config = dict(
    head_dim=32,
    activation='swiglu',
    rope_base=10000.0,
    init_std_down=0.0,
    optimizer='muon_variant',
    lr_head=0.00921,
    batch_tokens=65536,
)
MLP neurons of a small language model. Each row is named by its layer, matrix (gate and up: input weights) and neuron, and shows model dimensions 0-255. Each number is 500 + 25 x the weight over its row's rms, rounded and kept within 0 to 999. Numbers have three digits each. A neuron's up and down rows have the sign that makes its largest values positive.
Before each neuron's rows, "fires on" lists the tokens most often at its 100 highest values on Wikipedia text that the model never trained on.

fires on: " d", " D", "d", " und", "re"
L6.gate484:529525480495505513532492507519538504504498506535509492518511499433433499572499471487534518479501493550502498510465519546454490504535516478482506487468482495550509451502457533469486530492485508510484527468518516474470488494518470529497483501511486470466542527540486491479474488486487505515474497476522513496506450472538506487505495445459505494484498496482504514516539505535465487487460530466511511534517473467469542543507473510504531493455536528471478470505533485505531469529540494481472481514486470501481534489497489488487494499495499511512482487498477501504529493441497549527533493498496534414493502431491488492486482495485511476505441506516524484512474511486475482490493504521546510487499523487537511499510498515518523542492538464475502478521484510520460475519516546
L6.up484:512506496489522515456521545508536497497477553506509493451513459473485548510475537487526492519505505542485494512506515491533543490496451500435495486518531480470507516507479524508492478453492514533539500508540522450503472467493502518505554519483464479430487538499557493461480479507500489504482488497463448487466525487521467477481553504464485514479513491495479488537528524535495487513504539527482484515492497503516518513502491506491485484474534477495464435522493549493524457507498503475468482479503527506523471454480510486528451514488515520545493473497496487500522472533479512494472445525488494474484483472482485472510506541513484496527465534528555508490497476484495550477499489502434502495491468491536483510503496483495508521473491486459467500495480531519501479540519495

fires on: " comp", "p", " as", " Comp", " comm", "l"
L6.gate920:511448482501495494538486528470508499520544471526500492522501488492485479503469500501544556470500523464493541482519496487539490496495494523501496526484435466483536519553501537505505483514501515488494528498484534474492488519522513506484449495538435497535482534457503492494479486486471503519527484529496461472517462524443497452512507533483527509514537538514506538515483549505461478489517515495541467470539537530529464459510511508510468488507452524490500488488514505522498526513484480495497490479510499510482522540453531516487515486487498512509506514484450489487505515520500524492489509480495536509496519529529552513521515452518493476523531477537492489510505438490474498506472480508437498465522527476468477464510483545474483475511467486462496518547465547491499545493530483
L6.up920:488490442494451498502457505466488522463455496476517502498474511510484471520433507527469477480513467549466465488509526488550499543482472478507518459506507477519490496483519501504490494480510530485476501501511473459499462527495476509528495503507495486498434527449513493522468489479519512501459543506501528529497475517497515484509520485495501510500517474508490487522510535496503519505531486499487492496516522445497496487503522498553503433538446522477527525487509484518433438485503533533517509488507525465467492526463493512463494486525501520520517507444528485477490453537502508467455495502469508448462493494474479498513489512478492484516507539485506509489517446484508532476489484491515497503505556477517523467484518502444460480507496571491520504461470510511498501521535504

fires on: ",", " in", "e,", " of", "a,", "on,"
L4.gate401:489508482526482516508478471488441484489494528493523524489536461503531510503446510520479480511548504474469466554493515543503533455500470498527483530523510450490478531496506530515496498436522515534495487514476563517540531498470498533495496484498492490453504483476509514521511512534498503482528467477530530490482515433486498506509498553522508525459476464475490505494483475554456501468502509506520510504501574514499536485497509533487486496490490515535458496451529479514475530523527435479506487504508471481504511467507471535491496546520506474502509537499506528524502463497555488476479521508477478523535502475496481474496473495507477517464471508489501474491489522466508514481487511535481488504532476514457512507499493489510544514500469512524514489510518514466502451475497418
L4.up401:477491511510532491497491493488516470538521482495515461486494501542503509513463459544510456491492476481501507473481491510514489485469496450475535462475481465526500538518517496554511457502477504524538499538508476506517495530512515516474498459516488469472497509510481529484510501464480522486507474502542520522529421446525515514465512479514496505496499484503466475466478528534505485487480511508519514488533484524521505498511510550483520495490459488532534513463516469516527523529480534510474502506483532525510470478538457540504499524506486498457511497476475512487537470443465530492484522497516489535541551419519474530542478532498516465507514465489515495486496510540518531531501484504531458484506507492534494600532504492505451497488508503487462513490494484485486489504515504

fires on: "'s", "'", "’", "s"
L4.gate127:540515504499535472517485486497461528479468515534488472475483539509489469483519527455509514504515487460499534452497524515530476528515537521501477491519491511434503489435449521497563504507496508515567490500529510480474481503531500554513503524541465507483553476510492513480509487508489518494513488468478484511461464512509508508472514507518511514457541539507524500503518464506495516522525493522502492484511537471487490466482491523514530537452470511475518457502490541460465560519493506492501478517485573445512507470463509468492491487480521500507508491506493482467525485498470501527484525553495499485474519458509490517531515457478531513537541510507454460510495499485485515466488490555494499488481508534456480487479483522510521475462504471489527493491515514494478472462523492
L4.up127:486490496502493517478489507497488547502501518474532521520494538509500473514500509501489507530478498477516488497464504494546499501537517485525494540513540522497538488516528497506486491487530518543474500443500460504523534531500482482506503528480552462533501488512478489493511495485485522518500496511488534483502486497478425556434538509510480460540497492521490542475519522514493459515486481522519471458494505519525484517517500513473532466520522499526502497496476487544509469498518454467525524538471496550512514522478555512525524529516491509437497499524490482498497483486482464484539507501468477487498528479484477508508465506462512483555450465463502474496522418524525503477473483495539508513460493444536499501496496471466493453496513527471474521463524518492540444492495516

fires on: " res", " Rec", " Res"
L4.gate711:504553500456557465525470508492464506515514522491432464443535477527542499530490487474498498491488499506501503500531490508493507535478478490474494504442493522502516521500447500518507494550535555484472501439505487496476555477448458530494488520495542500450513516494514481480521485527471502444530503477515509478455527518484488495476497538506491495461455474494538470516537498491522477537486499523486523499536483467480486490519523500507526556499490460488534495474505494532439513501484476520502517504494514512508550498514496492483535469479500519496512495477510520502536432507482470535525486505475475524477535527494495493468514497490522527487541492505546498496515467486519432491452528489520505515499477496516522511506510472496491458511503488521524485505527498509523537485511472
L4.up711:472456519485484498511504456493480513509474493473541523496512462467530503500499505488512487504495506492534443464500497558571519506484505515503492541476489489499471522486514479457515509456490504521504529511527524461528490525460560468540500530551474495524524475477502485479525526487505491495523473494490514517517507471553532457498492525530517505475459560535458519538473502504555492468483436450540477517507447488523498500522501537507493485483503518468518521509494514491499496515487493467534499510521451520487496505522512515511564510490515512505507477495502501528522512475522521531490459502497548504530479530504499477516469459442535509497507462488496500472491531490506514487525500492498471508488531502499495458494520446523520501449478528482480481512461517505512514514561470

fires on: " the", " spec", "art", "ab", "b", " an"
L4.gate331:494494552487527520535511507528547474490468539530533509495512506541506462490492520507534523511505489496526546552473502485510474475494524465525528541517477480449477527461511486460485542485515476493536511474503456507550473502478459522453504509491502484487476484462478510533521495499540493529504490508508541508523482499504495471522505505473510520485515423531511460441515461516491443492524492492518535506454515470498528538496496440514505497546478509508514482478495474489521560557477505487522517505558522479479491519499476509488501493494453480534471479530499488483454522514506499500554506478453518514507500507504483525482526499541493523473515490489550480543537501477492504491499470495463472507489481534511468515519511473520474490494471508476467511497499512527478511512475512
L4.up331:451538505514506558551500539555466489459500482557505516496542498519525491464510491489539523490476476515523489518497468499465500478494502501502487492494507493489523469536515476478537485529481457475486495550499516513482517506465517533475479526513513459498498526482490547528513497497505521511508493494497547524478479507535494456517491507521512513472509566521518479512480445517545519491564525460489486497482517493502522516482520514519483513536513528539510494466558519554507479470535517462489467490537467480507475522477528496583527498471467503448494485490462509484507494507485482498546509507495483510464485497485524510481505533531489492536472515463508475553498469459533511512491519489514508532547490508508522534509484554505466493479510526504491507489494515495470518510478523

fires on: " a", " an", " the", " The", "at"
L4.gate779:523484489509446448486505538524500500508484497508491512498466475517483497506478491487471494527486515509489531516522524525511473483491491519485492511468513437445545474506484509478506480505529521466480490506502516540485512551500501501507497551501482441478526478493527485518520483551515496477532484512496528490482496502492466500474504518533468520484468489470469515511487492557515453539537479508486455525460479537475486515495472521529484501484550487503512487509538468458500524486516524503481519508501501475519540528469482503531513490537526542472494480465468503432519489486486454450541514508549553476536513517528456501512547502472524497473486483566486480481521506508503470530545531499536526505495504478514495527515503475482516515494504497536499475489540554476512542519526486
L4.up779:521449535519490490483483508499468448525543524478448485537488499514551566529528487520512486516500506477529521526557527520479503485467513539482509507487505493486478461493503532499542493540499519520483509508494497481522509495538536474483552556489471515531494485467506455500509467464488550500440513488499531516470545509508520469508488463487492533513532500530490510509553517443495431500508500512509505471509504486498499528522528503522522488517510524536500501519520474522483493506449569452513492527488495505516448520457494466491483477508511503483448530494505513511537512505505486502542499503510471517480454500483505470501480505487487488506516502542491493496513483493522470499540469499464483478512482478515462481537522521521489531474469449498525500526508557496504494487526503

fires on: " a", " an", " the", " profess", " An"
L6.gate284:502454491516521545480536434555488468478486513504490463519511501489499519485511477546514454524479497489526519535512564486539498487525483555519544535518492515482475452491495490498485525524520507507492518516462502513506496518511486497470496513503487488497495473512502459486511528491509525506509512535512447439495521541515479481514537515495517485514537510455465539487511495478463483500447520533506552526490486484515493466493456466517496481528505475505483526477478499500501538478544501516455519475502502490515517557477463465468493498523520492488438496475517502473494474542526468437525506507475493526485490511474498496503491473531520507472467527526521519476527474502479485526492473506519588463489520497497527465488502519505532479501525523553472474526484500482509519508491508
L6.up284:496496545520525500501505527496525491494511519479509464448503528528530497471533509514537502525522540496509513527457545445471497491484503517533493462466507516490534501525496496479449525498465475520531530541525474514504496518444489504500484498512501539518516536489542480525477518503522504516492484484502518488503444507535515464523521465530540496493529525473526514546488488511474461538496544535479507516518549508464487505483543506483469474482516470529499468509559494524526506497475538496498514562502484505520498527496466439515499481454497515484480505513509545483494480476469514504497506546450512538485450485471501485503506457535515456487480503525483481472479499502490471563510520485492502534487517498470524508553565498499500503466492487494461484480524531483515503519512513

fires on: " in", "s", " as", " back"
L4.gate223:488502516510498485531514479524533500477490509482516562546474516475513504549522508514481495506445501543446512473467517520515500504494474486476553480511532481481583503510479538529506470490486495540513547528438493521509508550482470507466487474509490553454523504460517507511459516490500520523539446544518452478499485491497532465517490488521463473513506504486504480476503546540502500499477531476482481511438484488520493515462531516469482464502507520509478488473545511460495490499471522476487508489517489493493528480479504536510510522526572521506470528497509495516493498486510484500451496523504481493545512472483485546477478466499527502484527497519480483496479513518495519521478478505521482520501493476463544502517509518462500475512486514480510510525522511448543521455524486
L4.up223:515458502510492471482531503472468476521493525503520472481484500504493493480484460501465496528512484521524528501525524540469542514513447503508484465473486450461539494482497509503477478479433522510492530479500504501495465519482473556455537497519512524475515502507492504516474509513533508563472478467505508488506470536458467515509496516516511494476521497509471536478480483540478516489496512552530507497503494472486467521476494460489438479525458471477445489513503512517513444493514518472522525452505467498525486460500483510510443475537509494485490486538484462489538519509516551531526443488497513486491520504468515513500538515499508493503447523486486478488495533508499513487487512506445522503471513491482470466492511524467479517496509474488450528453528525473476468534508554

fires on: " cons", "oc", "ic", " res", "'"
L6.gate839:533508441525523528500495506533450497544437481531501509472493514475468523541476518489503492499535456435500502503483509548483518488489480504527492512507529505506490504483488494511477478487507466483458476531535481532509484516472479518527473502491470467498478529516466513553449495532452480493514523509511510462476443489494484482525536464529487483487503527472479524470512477517511506494500509516487479513453518422518518503508497508513494511466485499497523557484544525486500516483536517510465491490513516465501535468467492475453484486548495469525515470488441500526509493471493479488497499518554534486505503468505469500496486465501524478558489550501457475500471488511497516487532474510519496515487524528472514512513468497513481495527483484494487496461456505534561504533516473
L6.up839:510521464515504486512525502482483522488422477531468544532533504554499564469478506487498509517488516509519512502505459475462458496458478495480521494504542541519526449501452495544470508467512514446485469495495505496487500534463524511492466493480474480525537516447529501471490516505512478423481514532490528502489509488490524480475449490480451479505460501505497563492524521524486475446463492481513516516498483519471507521512495511481493477495488518477455565491516488475517511487477521493526537511502505506467486498479502510496476524540494499535523487542508496468528528522478494476502476506524506486468465505519487491511511469506531471510508520468492486510482487517464450508518540493496469499501504430469473454515525473515497488532489509503486515468503498491475503486531552

fires on: " pre", " estab", " In", " pro", "ir", " comp"
L6.gate268:508506522511503503487475469520509509498483490486511520473486561495519522462472464526532486457542467471507532531521508548535465490504484499507461547505455493525478525481476496501453476567518450475482493467521508535471469507457539492519469499491449492471504445513459498479540525471506514510519530496475490479473471487463513530486442509481463485516534516534485498511520499530504514485535480519535496477511479499476511521468498484472514491481500499491490469483505492467488479477505483497471508491496488516475496513500507496487563458469533494506482506563448485495544507534498444512490504490497460541510537430517511525493500518457536527503489536520489471471528513482500511501524532519501493506489483520490513516459509511492505484530519466496447516545467527495488488482507469
L6.up268:465502548496531501466487491478476490506499476546468468514472482462521463508480507512509441478495449510499522501546501517508457485496475480494507486484489491456488487484498507525482479492469524442468526465502516477475502499466547499524463523527496534471505463478518497461476492503512504482488490500456509489527487528494502492531470534459453474477507550525545483503467485461472494521501561481549514474522485503535484498553556501498454522488483456533522464519489471459523532524477541470485495485462487486444524501517498488540518469479503501518515494518493498550505482538515506515472473521513507480511540477481520481489510478466551487486503527525526477504492537510507481507459482505557483493496504511501479515466516530491509525496518510458485480517533518529472520456501523

fires on: "r", "n", "l", "qu", "d", "b"
L4.gate574:502527475493496530490550488545514520529500470521436508491459490490484485452489543494473483508490495502467506476517510502474532459587522509539472492523497477530475504496460491490494536478527488486498483521552502499506536483490513526464523413509490492509523495471497498501511506484479469517497522483480502520481490503455467506474520513508485511515528476500479469472509512492483480536479492484533483475525503521492544462492516491523478511490489509493467500514504508542514491465524478478527505486492557546499517451504480504446519503533496503499508506480497519455510501534469489482517491480477526467495498487460498509493512523466513528517526542558535520513494512566469498499504549484504483535502543516478502443551472516450498486533500452484520509480450500466517467502518500
L4.up574:506472477501470494458483529479502549514529541491526437487513483509483533511487507501502498500481537493497528485527540482484482495515504463470488493475496484503481491508493517545503495498494481490542481506514483486503499479509441495493530481442498515480547492446533494497472527531518481555537479491499523471458519509493468524481544487544522500495476456529500509496469518519456507460471461481496485470484481527534448468495514499495499501516521497517491473490522529496508500431488493480515547481528503482483483541501512465558546506478501515486460475478524474478464490534527519497492467514509500517516520496519548494495492450520496462479518520520488496561504484484487516509484525505553513521463515467502475440489488466476476475537478464495468517555495517512507445508527516

fires on: "p", "u", "h", " Me", "ep", "b"
L4.gate95:558504477473539516536493487509483507503464478511533507489532499514508484476497439480470481515473519526518511509489527487493500520519495455495553512467488478523507472507493529519494558482456539529526520493480536497450444493526490501514479477507511493504489495510475457506485492519465443478478517455495525511493523498503501492484510500461507465503501524555503453502496484556477493535491484506523513533496491523457488492523504516514515521553416519525499474510479488504493478514517522465507522512471501465507526516492497501532473492503466465516482491480488478554486542510481469543483439478528527511487518487550506509477534475471493473550486531515504471511436487483469479529480498469505507520506484500527472461519436494499462510510504505539481496529494482500476483519481537
L4.up95:470511503491528512533454533559486470519491493482527534458485474505487460503454507468508447538498538474521481551522506507538499460472496524499525451524539513525489543489499521569518531480508490497520484510510514474495459493478525544517487512465486440504452491498486476440479519495491497512544504506485511531522520521511505502507499559475504527501539501505494498451486453510514524525488487470489509506507511552509483494509522474491481522514493533520510486525528504489471504480543505494548447481476481517487524518497505544506480471462450459510519520499514476528521478486470468525521461506515547516475490549515499499487490478516485497480487511527500471496532488560479485543515496521501489494527517481488483512502467533493487501510502481490455516450511501560472509521492528

fires on: "p", "ac", "at", "ct", " Comp", "ar"
L6.gate40:494535489479496484508494538499547570481506518495467501470494509470519468534510471516487485520507490496512470487500505507503475514513536511485489554490463522534521490468473477482502486494477503511510527466507526506479477481515433515512515495533550510488515530464521536504507525521472473484543502534462514535511512511480511550502501481517536503456491508513544533513509494527445535470528485479508473511507491491536482528476498480502486491492476509517523506431515458484547486484456484535485485499486456541506535524531555504492483486488527483524496515482443527520472490533496540525497515510540529464484489458463485525527528516504458484501515496462465483498492484491528492511501504522440472479517522479532447500502439498527496472501507491449496480529542499505461502528475485
L6.up40:526502504501464529466505500534510521500529472539523489548472485520494500504556499519476478536498501498503533513519529479503517497478533504477491518506509480519510463515550497527472502507521512480521466461501469480514507479540487497504561499453497498454481511488505481476485510504538497455493484529506547475505448506508518544505482491504497480591490548543461522491512523499525499510529546491517478549498510520525443484496518484490553483521497527494509549481499525467490489494492552466457537501524463521515510510490492495483508520509505527478462505483506477507483523543489497513483516443477510499497461499465507535510499512459526504476510502500496501455513418539489539480482504463498512491541492519503510472488496509519490515485480526519444451454536500486505508474510470

fires on: "f", "ff", "s", "id", " off", " in"
L4.gate553:498497522547492503484472467482468518487509502497447511528501492510521505522491492468455482507491480517510496496510531533476544505470516485473480461506525553480487534517481543522533499498499493457496532500505509500508511502488488477456504553506508461510494544413485437503446520494492497489513484470520465477482493438518485440468499514539463497476475510548461537506475505499525510480475522523514485502505504488510488508461496485476538500545513508473512506495539475463512476541520545517511462511467470482534534480487461531527517512521475536529494491490537506500491532529480510519496488495498514522512465478509531484519498498510531466528516501457496478512478492522567463534495538502519489515496508440464471499492509513501528466536536482516499482452500523490461478518508482
L4.up553:542501501462505535483471460489493508519517517489463453506516494514533467500488456515517472485497471514509482480480522517470527468480492520503456465523494484497554521494504498501549474468460486503462475489521506445461498531517487536498510512515496472492495458488492563488463487471471484501541478484491466508487484500477491489493451466581488490491516481502476513514516499532475511515482488484510515487481477443480506471493498488487473522506508494501508547515544453495524499511453469491521485501527453524546543488498476472501496525499445525539480500486473471514454497525522495515521492501489492497485508485470525501537498505479519509484513498485505472487507548463509491513568515512458515507542524552487500520457552516486527498573477502505455520488467505495473529518477518

fires on: " of", " and", " on", " for", ","
L4.gate846:486528504500521474515521462519504505517519517490501533461519492495501487448524509480554475470492499530435545497533506522497533517528474495474461471504491500474510521531492492516519518491523528521515526484493504476523486474508480539522483507501487515497499518527487514481497528505544500482555490496521540536492542468471531491498484527516519486535517495468507476525506457458475484491516510471554499494520538563491513525515495540481504503521503525469470501517483517455488469489459537497483488535529479571476494466498509497549526524481542502464487530538445529501468497467510466485516498485457492516481507492538497478509558520498507478513481533509490524478509448515502486539500519451507533561499495476497489464499527494540511550532509481513491496546469503547513515527523499
L4.up846:548526487467515495503496494472477468467489527545471456543470522509500533470496482484499519513545509519463522488510456510520480512509503544486472488468533489480492536548500494542482462480497462524513478506493484492465522501498493507538458529528523523484532542547476511503486475490488527473498456499522522490514452475499464494517497482468487500504515509467482487538482509475524488533479502502506515478545500530476497519471508554471492493482470520498485525529468499546477482514475481520496520457521486513515563518497494481495479467511546507438465532486516467550477481522474542494456481520502542521481496487522501510479524510495509475516471485510517539536475490500486479499512520479479545447504479544507532491524462527502542498527526459480519501485546484520488482542508452

fires on: "p", "pp", " Rep", "ep"
L4.gate279:499504445523499529475529506491481447488494461503487456502506467527515499501529461504515472512524486476497509516541552525509489457488475484492543458468486516489482469501504494507481515447510517501432530497539522496461552508502465518500508488440446532528518517496464467475508515532466505503504504495554548478495532507480532501484540468484507504475511532501493502458484472529514545483520509482470474498513487457493505487514494526498492527525458497523505531491518495522479500487503481523510518484505516443549476478536480499518475525480514516556501462520469459498538527468479486470499453499520474484510504534543489472569537493499498504509520498511485506506478515466501518506506537525485461478483495508485474493506507535509524540455532515478491481503481455528513493506461535
L4.up279:524528500463508508499519504519522504473500476543514497516504524500502504500491492509507503553477496517498526503520491482478519489513493462524489523501514541501467523455490474517513501511501532486496525504483496487445511535491528528456533502480489465519513508496508470489512495482458513533492483497497495457521489503472525479506515558469535472453481511455510502488505482546473517466538497463522491509520523513477503445487510489495468565541495474457553523509461538498512572480497539489461503500467473491470499520538508524499529541473469478529495471503467524503488522494510489546496484486460521508495457464484493512479473472493529545485548523535505505525476497482454442523488515493522505481520493495510436521522476502517547527462497547521453522518466486501504513496491437

fires on: " v", "ist", "ask", " th", " by"
L6.gate695:480506508502545487460515526573537530504513485472440464528527491484475496480484459508524485496510503521492525476531525509507462500464514524467533529549528520508469492463494476519522493458512494512493495491520528540474508505493493519512461490450468486499516510489493525468507523510495510521509495476480507488490501542528504473509522520495465505508489500515490445564496481495498528532499473505496487530452488495507531524508481511511442529520511501495478468541530499465521467465524531488499496520496503465471456480521464485481518528468485493519502488513544538510536479553389494514544473495530487470478507460480485509498494483524522533510535545518492482530487478525497494447480553542503488505476511487525512507466508491489504534542522513469480517482481497518500501508513518
L6.up695:521523538510499518523446479484581552474506472509507497518490500455492490530539477531500505481532494513531467474525508511487469545503454488459510493496459524505504484494537529494500528488524536506497466543479528475509547475537474493512504470509473468509489505498550461504496495511529518461456492519515495484485494494477483518464475508539471474511516488524462486486504460493479520497508486522537462508486511507505501504582483480528510465480529522472476462467489487481467529472516512509530500540478492525527500477534502507489514529474521505511506555481527511502524495506486467538491462517503471474441489489518461462485510539544480547475491499502533518470517491479530460480506502541496455464503478518514472498515477467500508500501488473510551507507467447488465485501512498

fires on: "n", "d", "ot", "ath", " kn", "id"
L6.gate940:496483511492511476539483519441498507516497560490505520494544480481510505531500516520499501498532495496490532503489548498503481486510489481468480512549529526482499551494511488489464513468507517466528487515521531519447535464508481458458523468498498516517502505485510472490547478441445524482510467520485475495532497522519486502516521515550547500472506486483544506480483458534488448474490521482483479469497520494535541482505524522504490516504506475503484490528529509542536477517529492502547494478492483527474542537492494435462464472495500484472481496538479517489534508504497504537534481451513492551512501475499522516464514514485512502553549502513462529466477480502487540499468562522459528533518468516491505467503522447482482508498506477487509511519523527466489507478484479
L6.up940:517484531510499476523473530496517502507536531525514497479495438493439540513475528506493477513526509490488481525521477437524497490510492515516496503506473487489543495469513502468522508476470505504525540507474508483472537477457522491496467474461491563547548487466541504492525554512491510489491463474479488537525486509463490477497511502494488476509549490490530471531494537519465549490484497504525531497520494543504554487568514503488503532537494489460502546520527523441494493476499487498507523478527500494490485514507528473496476467518534467470477529463496532472485531487494478537500515505534502549499518523478487513465508524495483496474463525538507489526523546521527486515463515493516485526476517460460505469502496477480515525501549521461522487529486532527501549484506482

fires on: " in", " as", "ing", "ed", " played", " of"
L4.gate88:474524505531509463525474472491502551513520482473483478453543484463521528484465508528494540449501515462455482491505524483506521494527487469437492507521520517499490478483499499490477519476475484504542480520446528516471549530525437506537530482472450528491531475510528468480510516524501493520475523542519512429496503466502482480492513515495433519482488533524525465484471490513518486534464496555533512490495475540509479451468529524506504492493520525527495552449508494488476488526495503484546465475522490500513460514469507507506539507526497517459532516549513488484516480550473483485515487490503491508450516534474497468518492456489496492523506509525493504499491496524483501488487528485502509530470507523504504525512466530484521547539491532526499495516508507534473492510505525
L4.up88:501525486504505477510518506458494518456470531508503463485476476518518504522487461532509543521538545531492517448507498463514504484470519460486472506493507492510436482498511514542504508442515464515512494505462469498548511535509476480496473508484468542488476494484478485497541501528483476524507493516513493503529497489539468478515515520499475477497493492484473442471489511514507506486495487488509520488563507489516522478459477521470508528500458510452509498490446504510557498543470503540463520507494467494480506491486509483498527508477517492468519453515464509535474467470462504502493488518543532543523449481527542487525486483482439470472521447460497515507469501519465536511460487565486481506517520529494516455510519481487487492553496521496492487491537493465483516485504473

fires on: " n", "\n", "us", "ina", "in", "erv"
L4.gate472:529494512515551478491485499533493501462497536507516470524493483482471501510524546466498503510507513512513488457487493469482513491539505513508517497490490528490527540534513460459472554475504483507532523468515495492511476492478530510471546518490548515485537499534469475533485512469485455498507474516500498510479542482456492504497493449540522484477494492509518537499512487468469513456513479531510476483557515526451450486491487488474434479496504536480491472475456505531481512509484499500486495469477508490474463514551530451460497496534511490468521530500529433496518512496526500474492530527504507504498521530493506490469513487528478466530458507482499517496552496510477453506484473486502554488494514508480492500492477489516452489499517488473545557525478492483565452531517519
L4.up472:471501552510484534521519481503476495545518487466465511509484474520520474486522449487483486535504459532542498514461491486464503528483480516479525476495453499478542502533510498528477515472516498482515477477464501530485521480502504466512511486490454477510525481489465512470476521528495515501504523504488452510516517481489498451499501501465526541503461461467514484477475486527545519433491511497485485524438493512482461527493510518563510526515465535507504490473542537524518536521564496474516494487488511522495466484484495493526511525483549503482508551429479476498481466505522499505524491509461488507498509515521477505445569507505481557507491516438536490519510501497486508499495517522520533478478486455515478508528512484459474498490502485502492457522505517502521454511497489

fires on: " D", " inter", " pre"
L6.gate546:561485520475525482499550484505486486511493529502498530458487490532479515496455487502473492517509534501473478535497486533481544505521526500505513501516490502494481559467542533480497513547489495491497473447522492522492513520484490522475462526489519537474480494482467526494485480519488475487486510504498546527497478485513500500512499499485520498467492475508507535531556475446508499521509540521509528527519522468521442519478539493513458524531539538516537502509544540492514456494506516503526536457461499552472467470487477507478473512490526456496512495496525500536481470477471532491509494505462488510501483451486492478544449505508503451465487559475494488498441509491501497526481492495517481491480475523492487492480556528510545489443537453475530484483482506492489464488492491
L6.up546:462497508478509491511486495540566510539542549520468493473470456476529479510510523471478490543487526455482542531495536548484484520506483513519518461485477518469445505470505458502528488517507485493471516532546506531495506523519516497523485484512497517430439488506483519497452525505495526452496474457477491464510444545541521498521465518488488492502517530487476486527507530517477451488491559556506501515518516488486496495468534519522459508493527508471454474506527491514512472501479548510489503533496475466475473518494522490477489513473506470513491490501512482504498515523478510476488505503514462480480522449475504480521475450512543531483508527530494484480479504496475518507539466511504491498493505484535567520468505533494488508508519523472470487491490523514456500498517505

fires on: " res", " cont", "N", "enc"
L6.gate30:497552499489482462496496521461441503523513491495474550468525465493492511521449513500511489474519483520525481491528481490436532483462496485467497517479509521479474459518567518455531484538408493469483529503509548483496488499490478515481475508476538505496500486516509513488515536490453520466486512500533518503505543515486506510492469440517488490507456525459502519496481517469513480461538487507505503471528500478499453514521509484497521522511506517536511541519505516526500492482480500496548489541525487465541471499520506549543473517484539507548549492447480474502535491494511477465487482487545487496502525491509472497499510479452515528523532505496498491489495494487465494499521487494479497501529499516501468485494475472488484471483490457543474459482467545528544496504489491
L6.up30:493499501539487481513497446530484501470449469477466486487500473509470490523509514470517485487491458467503507508497493491502486542517511532521474534443472548489501485505514464454478509517521487514508491497538502446504502504461520532466468506487483505510517509540473528482521515513507456533471483492480531482496529480501514496507505521511484535529450520475510506488530479499519579518528520483512502445539462489493489495494456514546539494499496500518535507517496548547482523469507461486459543469488508541490468510491477485496526484529497527466517497491506545517543524513540479522468539534490469540512495464495464450524518440519468530543540484461543503488507488477483504490519530516486508532545540497488526503507500469494495505504484531495495488472535486499469517516525513

fires on: "'s", ",", " and", "'", "ose", " of"
L4.gate715:529558515506502503494488499521485487479519483550508517480496468476479501496484464498450462541515523493520523506511521515543499508499542492500513450484501428470491486516466508522498481492445470520482493503482494475472512501529460491497518490530508472503531489525500549507506475515524500496463491460510508542512447467467502511488469484493488490474492541506517468514484512536548495503503505530543503484490532542485526520476504505535545495567487494475476501515472523494479534454468467509580510521520557478521523496526531474516501469479556523503490514528548444480492517508498481512494504512495499472508507519494474490491523472491520519502503466502495494503526492506509499460527516490478531495488496523504506515493495509478544536493467466447544482499495507573501475544552501
L4.up715:512503520497551482491488528521500489462506538522500489526485526527494508494512555485500524498488523515524519483508527464518523483505527538478464490488507480533551529507499511557511455506494483534511483485516518479528543492468480509491488511539509523512490530528481483499489491564507546529500522466476460498453466458462493483487470485529473475510470511489528459455463518470473485489461497496461487501443496473495538500506486524510499486489489538474503550517493498510489512466500519537476480480546517514529518491490467480499477543502459473490505490522509513509498528461480479505527519500455490539455503478504474486558490496487516482560504490507506458511462487462461500504534542486542492479472490512495460564499485506503525501467504482468515459528508449543515480493538493

fires on: "b", "ly", "ol", "j", " was", "ely"
L4.gate372:514486479485489486551480536486513518459447499512447512511482481506508505558515491505530530480512531480532497505509464469528476515513442533483507501484551530491494522519517526503530462530480489427522491500527488500498444520511517503437490522498475495474499512460528518510543463540494518500497507528489509488497495534518484488506514497488489490567478494527518521501514474505507474521543515490501500509510494528503531529479510500532500545503515524500483508548508520513509512483482526466516490478505522524438522461512498483553502467436469485485476484495479508483519489507493484444449523540523539484481493497515480504454531456516453481524548519491476489495484474494509482454501471466482532489489543479490511492497521478494507513488504544493517462506499456492458515543502547
L4.up372:507495513524484507509488512466517509489552497515482501507464502504484556514479532501474524530493525510507508466513522495532464490520469522485517531484494557460473514532493468514479531521528519527514519544522473487516459458491482491495527526478490503491516545512509504524490491491523520468477520565530509559507537498472483511471492482524491500507516460471457492505471484504590478459543489493549489557529526519498484517439497461573503508516476495488463514511510526500520523488442512514499483527497571554491520476516492529501511455474466550491494449514521493490506446486506514501529501476514507524518510482529482519501488525504502509496498488483545515497474474515520515482478527501514511473480502513525494487490500496484520458505523522480528501501542494516515542493519540